MLP neurons of a small language model. Each row is named by its layer, matrix (up: input weights) and neuron, and shows model dimensions 176-367. Each number is 500 + 50 x the weight over its row's rms, rounded and kept within 0 to 999. Numbers have three digits each.
After each neuron's rows, "fires in" lists the words (lower case) most often at its 100 highest values on Wikipedia text that the model never trained on.

L7.up20:428569514491597475542450519543486454458524528490492643559456364559442496465543549469533385374465507508522434546482500467489533521490472515530522438585521480537502475538499436552451517430643573487533459544496546456484587460474503460527435487635496518506474522557516529556560453583470531515565414495511452510560545514500536528574581461508502567446515497422518541564576411493513527484573401459600598469452422526516471550463437498461487428544545473503503470473427528554565515493492478456372521485471423484530587504541470545457440415466583527562532496362573576392498606483496521422
fires in: "in", "at"

L2.up1449:466613541424618526567435496534565503540523513477462539488455439502515503554651460555507387406563516490517446511567516522558618575517507504480542406575575431488472498497538506526404484531484564469392534438519490576507512475465453449448497584589475426468513427574535517544521478543562427500560495472532576453460466532499435489508471541524434535480546499481532562535511487360507366565423490502496567590513497483506523550526389493514474521554530530406482496549532505465529512540523503496508539494520427520423516532551553570608505514485561467575472513501456541453520504456470586477
fires in: "and", "after", "by", "in", "until"

L2.up262:503474485397436421510479571571548494509524477508484589520482473538476575461402507545506511582529530445440478518541442542466447446537539334493425456553522508432506623441501537475433498492559554477541515427474499512530434447481530486508508605489521493515562502459603487520586498607474488453482491490478554434414579540527483474414516479513477419557522467429441518445617504482476347495388478563542524494462503511510463550481490575449509420522559396494552503526492583455565515531487398485551539589589479563527561543536404522505538475388571541479607545457514466443539612578462446503
fires in: "on", "from", "light", "above", "below"

L4.up96:451549500463525481554481509484529501443399475432500535468498418511503481518474478535456456458561538379493529546645504428560519371419441445516487459513506444449505569503610474538468468523523545410461464589474590607535507490529462393494519510537447399490596543548568481500510567498471419539557521537474506602450606456470478553490484486503506495512552477454426483470621526516481436476541452557452441513509426443475495494460529432474505482545561476404492640532492563540524508423388533499546466563500500515416556414477485560528473387483520482528533559507554528413588522509541484487
fires in: "of", "with"

L7.up1046:440577480506509464576454453412411528519439524418463543457541487517446412422557463425467549447417502534518528519486511415525494469530519537525578521505502550443508467625490482453411450501595545478482499618460560526477533488417512556495446479496487557474528544521479540511501517489478527501547505416485472488459487460513525510545487528503383502435596534479515562410616536465590427512487450516542509529469503507425567433469431437496491543462614461469569555530499512551410480445502495566454537411550501445499449469501601521609398485471504467547527549553458530379464560541500514527
fires in: "to", "of"

L7.up870:478541544495499499524478481523532502527501513449487480559439410516580427515382500539498418424500514556444424543515505464507499441511503527439476447500567472444473494487566444567420494517528516547466430631527460574479515470542539531446464448473418503479533552434506548528538474480563544608514407529526480490549565489568465600587527434419510540482561478442551450470494398526505476486458452468490557507548397468516461507496471518540533540506590461526589513436559463474543520477484489490489503529452499492526513466508489501494549481438498578590527481458410447403507567448461499470
fires in: "at", "for"

L2.up1234:512529541427479480531494521523585636485491453651400533515454453477492581450480474603459542539447512421454529528499399434598552432542449541506518454491483549485452525588437548522496432487491552444498466454551531450532542508521570463417499558483508408420546410630530541535542389525494434482535457532471499523464585560481384519587508504512443550524476615459523471519543520498509520441459481550473497513519517488488505532465566479448437298461539499481496541509476466517513542499471456543516519548504565422442457522504490492466525516507493494555521589499444558453443533508469557500
fires in: "to", "fort", "for", "republican", "fortuna"

L4.up615:417541475475397473526463453564480541434412423499459506514484505512489556506571475441509529495515501485577417452464492519493563489548549428520596397543441468474567491423494477522457485522535505476487428519420536449512590510460493450501455480514511449526479473547543408446546445574546550483655424497481478490474469476493479582502490493432442528523550558508493533552474580516558485557443501547564560607425481510461543471495387508529493495521519455406487521535492584579427472465546381469509555429489534547436722422503490491546534518404607440567562447525459502586468472527448521483
fires in: "on", "out", "much", "into", "district", "among"

L2.up451:429526522503413553488573465564592401493455532459508506390519493435572500506500444462462543509581464485622529459502436525440496425480490464433550507476498510477532518471497555530483472556439509382448518451393565485491497585488441448579480503476531549507492457448447495550484572501607475485482502496530525511588373469422495396452515457488536561578524525526470482446699505503532528509544476521454523580472485494515536470425440473497537487486523537507515488497596531525378554459454540657495482526505519470431611531486522517511505482375579462493498520542514517543505408500453561459
fires in: "been", "t", "as", "be", "nasr", "mars"

L4.up349:511463512467472509498515468502522510547370466424512550447476481535445466516405472618506495540451526448422543537489552504537553497535543525508556576412487458567504577515476536512507438485696506548482541524426557560515459521472495509544511478520523480507474391489640493494544508468480514468513510499565494513408462518478523490433470453563419454514549544466461419470509487507529450617410473477559628484484536469549515599513505499514494520515537477523484527480472493440520442425479506629481606441353400462489467454518461535530411458428615488524531586461383443594512563526459480462
fires in: "on", "ned", "s"

L2.up296:519586531523509555458551495631554472502487591475492544419465500398444460415450535532448521531580438472528489519475449471573439543470498449524478449479415467460500520603531425521487538522535522523490451510509542473523508528468466500519516580518537456515466520568515530440587591435476514499507466557556492495533513379477508358483465439545480515463569536577489538508536447531558544547491468488467516458435551509500439486480321527536502459500460475523469535493534512465421532411513563570525486530524515432473592533468494469550468495583380372485487519461443537441569556453490488489
fires in: "be", "was", "become", "being", "been"

L2.up1236:468569508460570467548458463542493559389418503521518502508494471498489572520483425491563490499469572464549450437398478533520540435496504443430490477614526372530516634508567573528473456421567542525484457538499590495527533487475500453500365486533504449440548474518503344564517463558466529470441533475625589477516453517506543544452495560504517488537557600554440397445497503453480395542413427500443611506510552509420433513513477407497467447542542500530489545521527541523450529435553465560532533473493480586478405509489412469500436533438602565490517536563487501533504524484460441517
fires in: "on", "grandview", "wikipedia"

L4.up392:418493553487505509434508511585532520464471402451467588523513512476473559566509493443527471477537536435442445499498543485503479540475517494506516443595490398517570468541559456440591444553482572415507543470511596562540505587486448433420446504567423453520609431516499460539541395551503427498527524486515469562510516474527591471482507416439513594517625494487461541459542423481538464481444423517522438531489442449500565622496435499459486536576530589486584491452506502522552537494534564425396448468495513467478456508491490497465518595454467513566499428541506539528499560490569469402
fires in: "in", "played", "took", "lost", "won"

L4.up1515:518522565524613563461503419520524480439516541431491454496502442463506520458334541467511528536477483493538694463495458458488456457499525476487591466448440490395525501565540467437541397494473503359515529587533578484515503434509523497493567564474466483446566538489440565475471490539530486522409567493570509525502533493502452450494460524464509471562515450572506456535501470546503486431487429505481410479517504431522548420434478407514548469520481553522591590530407377548465525454466497602526452503648529506452485571496470577502474556520436495570488453551476502487552460494473545491
fires in: "he", "his", "was", "they"

L2.up705:495488535455484435518477527612486416572491436478531539547456549436465533465366532514520436492492479516460568544503476485458470518465500522504476455426567517578456459539464497478497557439583497464517536420472559470488570594559431473488576514523478490527455555621557413585507470511445587499392489520519530424510497555479537464355563492560535555470547433428452490521494503455574494424562492419539415433524533529496482454459567543438420483577509520542586510504465461538567504368483535534400519543547498560502484529517521556486519520483473583451559484498504468390425469502531442478
fires in: "1", "8", "31", "4", "thrombocythemia"

L2.up812:511603524507575458497407509569510508432432482506540442504521489484600488527530479540529441519539532410548459498578539504425401597538442462484480499533463431487521619435514498495394488515538489526532503573466534552498567450566450459499403470508423527497488528584596440451476559523467464527511536512558489481481483511549433490414517550642452558523486510569575540437451507546548376531519476394501641655497517462456536416444487525591525559545471581443520552495539491482552571499506482519563509512483394431389550470555418510480485532504606544491466460521471577500514451379437488428
fires in: "it", "there", "on", "together", "in", "they"

L2.up367:461500369425503503521493552559489527563428547465521477517526509444567456482540495607460467484575466514554506524472553458555500550569502487482484581496479421479523403603509444487498509562583513572391524390513589405430536448543405518497555418508496447503485586543545609504492479442499453403502534557486314501482510397517463423514570505519522557472577384558531543557443562552476451593463455528450501479497460492455483557500518512476489520529509499485467505500562504462523381486559492428537475467532443474523462514603531502506394494530488602556467514547511556491469458490471486444
fires in: "later", "china", "further", "earlier", "respectively", "back"

L2.up432:467451558445578491546416497460598456485537427501456534584438508476369448567552501549577455478502405456427624504470441530515613502468490488395524532491447455443511573495464527544449477541531545459504504521519558540514504479456424530431510541538495500477489516671488619497564494586432516518479538482498381428492537514471663466491504520469448460472489415530533465523504455353509441434536551425532572459477494481513562429470544494519482463549490437608523529453459530497497479378524468513512439452545442581536425455543534547490451562464500468369506612522555498530423561399482566496
fires in: "9", "8", "13", "4", "5", "7"

L2.up1476:469461511498508440561481487554506542440471555541503591504492487516569530504461376570433580511487517522519467420558451513511517442499478433473545426512494452580517587578552586510419413457557399436427488471382592485549521480487457407532529527493534425443499402490557444480624512609473495512470431591426542487506581560556538525562501474466444485550450490464601478453593504451624461592423440561452561580512462522481477579544461432529475439528542464482478530549509465475514493466456504543490424504460553502471503555450512550590520570509557488560562511503411537509444500517466511558
fires in: "s", "to"

L2.up120:450454496423538481525462529517485595564419362494441500505442528530497423514392416548555535432576513473510490470510476470495541552472500522527452483443480454527549584486541463490521519437596513515519498613519453411464574544465460545472479497418440477484520470559530626490396465528458591487428421562534519502569533468443484491444532569511494569561571495479523528545441448507568477541467535378564595468435526605489533508553447527495350484545459421497553465537457479537498630475557562554486490585484454576466529515580479639475477451465477549458530471484531494435502586436463509345
fires in: "a", "long", "oglu"

L4.up712:569420517487494548661480515491478472527455468440509531525529410477479477541530522533614540522597523544443445489571469498663511548561479563426436519477597484459456437508536506580507470478675448510520469543487497534495519446572550461446484602559465518565486420505553530526461620597443542556532456421541485504442487458550417430549524591512455518439426480475486421543456504447501486449461447457513624472495564497467580599457514462470505513501494495539524528446514535503470476510424561565441399574457536480410477529534502474424518482544518477572491467454435519447525470492480507445
fires in: "the", "of", "119", "to"

L2.up979:564680507549595550534583492537528509459487526508499476497483438537615532472531562589469473508537459476469508521528414398509408520400448489457550454557501490399482540533532536412428458507443503519454514493515522467447512552532487429522535500533555474478535514530569495500509455593517467491446509483581554452508495478528486479423467539498450481541448489537598519548588474581503391568546495492416529609572475441404580511564417477540537520557464490451479453499609433504471506413564534534478430510466476437457511591484428582533542561533455522657503484469456635525525519571485465435
fires in: "in"

L2.up1078:594387580410536541552441528549471517451571448489427613548529472512498544460467532677445477501471500495569478624549486511563558460433555566547453495551507493443490602521493552546417507546555448517516556399468522488539501538478410419474480493516421441539551394415563586468494420642586466503449468486484499488469529486569559443447535469465478563508557554472533567513511464491562476517554392535532530573531453454467544532507439520462513531511544557458564448505518540468492469493609508448528444506518394530583441483507497503526513462463485522505462561518488506460474514536474507462
fires in: "in", "at", "due", "following"

L2.up16:515478436458433566425501485480487520434568511516367509543564540446510446476420462544507414486553508483574519478465467517493461516433438505438414423466496454527487505541468516520509566549482457490412553528526386463520556522546503544489690383497393430528426579549426608509427486453496514573509486519450420471496465472461540545429504472510530501548599491542512565513524489571371422505521543448497476498493512552505508546558523469513567540519463552515474423514592510610536567495523614506401447448535391463446487575531522552483544461480477461474433508575562564477513673583540490405
fires in: "later", "such", "long", "further"

L2.up501:428513457488533509413488443470517470390544492516550545527434499531571441509434526557499448454372506463476472440601580416498495522506359482579511571517465521472551534492511551468482585460422560502493540432426605434492473545540545511498557554530502380502495460434553469505471477533588443401499469497561494527528371454453595486504511544497474540521547564551471564459552491509519419559552408594460496530474477463418552522469522425479524528487469567437463484392517428467537491483437535513490489517476472409534560485510486493650457575448408575504417518487536553510530445525495491539
fires in: "in", "during"

L2.up129:502422491517524467486468501450487412424490449498508595576428426537635440568500497544426450496507531521491510505617526459515500475512453578485587469604548495423563392553500474478472461497500540556479469466543536584551587585525507463444485531540436500454621491545544544483448525559509549577528478580573508517547457485413536490560494457450487492519515524482444597510540422512588410482619426447473500538498394517455562530456483476484552510536539542430570462450528459548542549492491533444520481496478474450440519557479510495474484430533434513554493478405494497449513467553523510490
fires in: "in", "won"

L7.up1153:482608538460590550578484520528523418421559541488520489499467519581506486450400420493481471464458624484484510470569507358502467508493409444595593482390559455430579489461474466497496443467472514445543513534523451550502539508525523531482509477466465489445507427555512489465475374582425510551446584459545575497524507491487482468399557478548417533532433474489497537470435476525485467470468491486561463501494446374494563387452435544516467532575444505450551577518490507507407545423549515436522452570617568528590470513488507573491489448458350477598535437480422462461522457496571520489
fires in: "he", "career", "his", "life", "was", "born"

L2.up1511:522643571479567527518390464550550467559406446541490501547512397533481512536526556404479360448496540471501369547543472365556518505489510570475484477505502488503468483605529417567502491554578549477391517526413554592487508400533424402423450592630393446428548465493480476497501528483515489483458491515543508451474508484538414494583503545541384493478536513482513440504531512523520428567483495492416507546491470448480541545558468523517473559483542504477538486549507472492488459485469570526546485483504424491437543533510516478544557441483584499571519486538484477369565560469505583530
fires in: "of"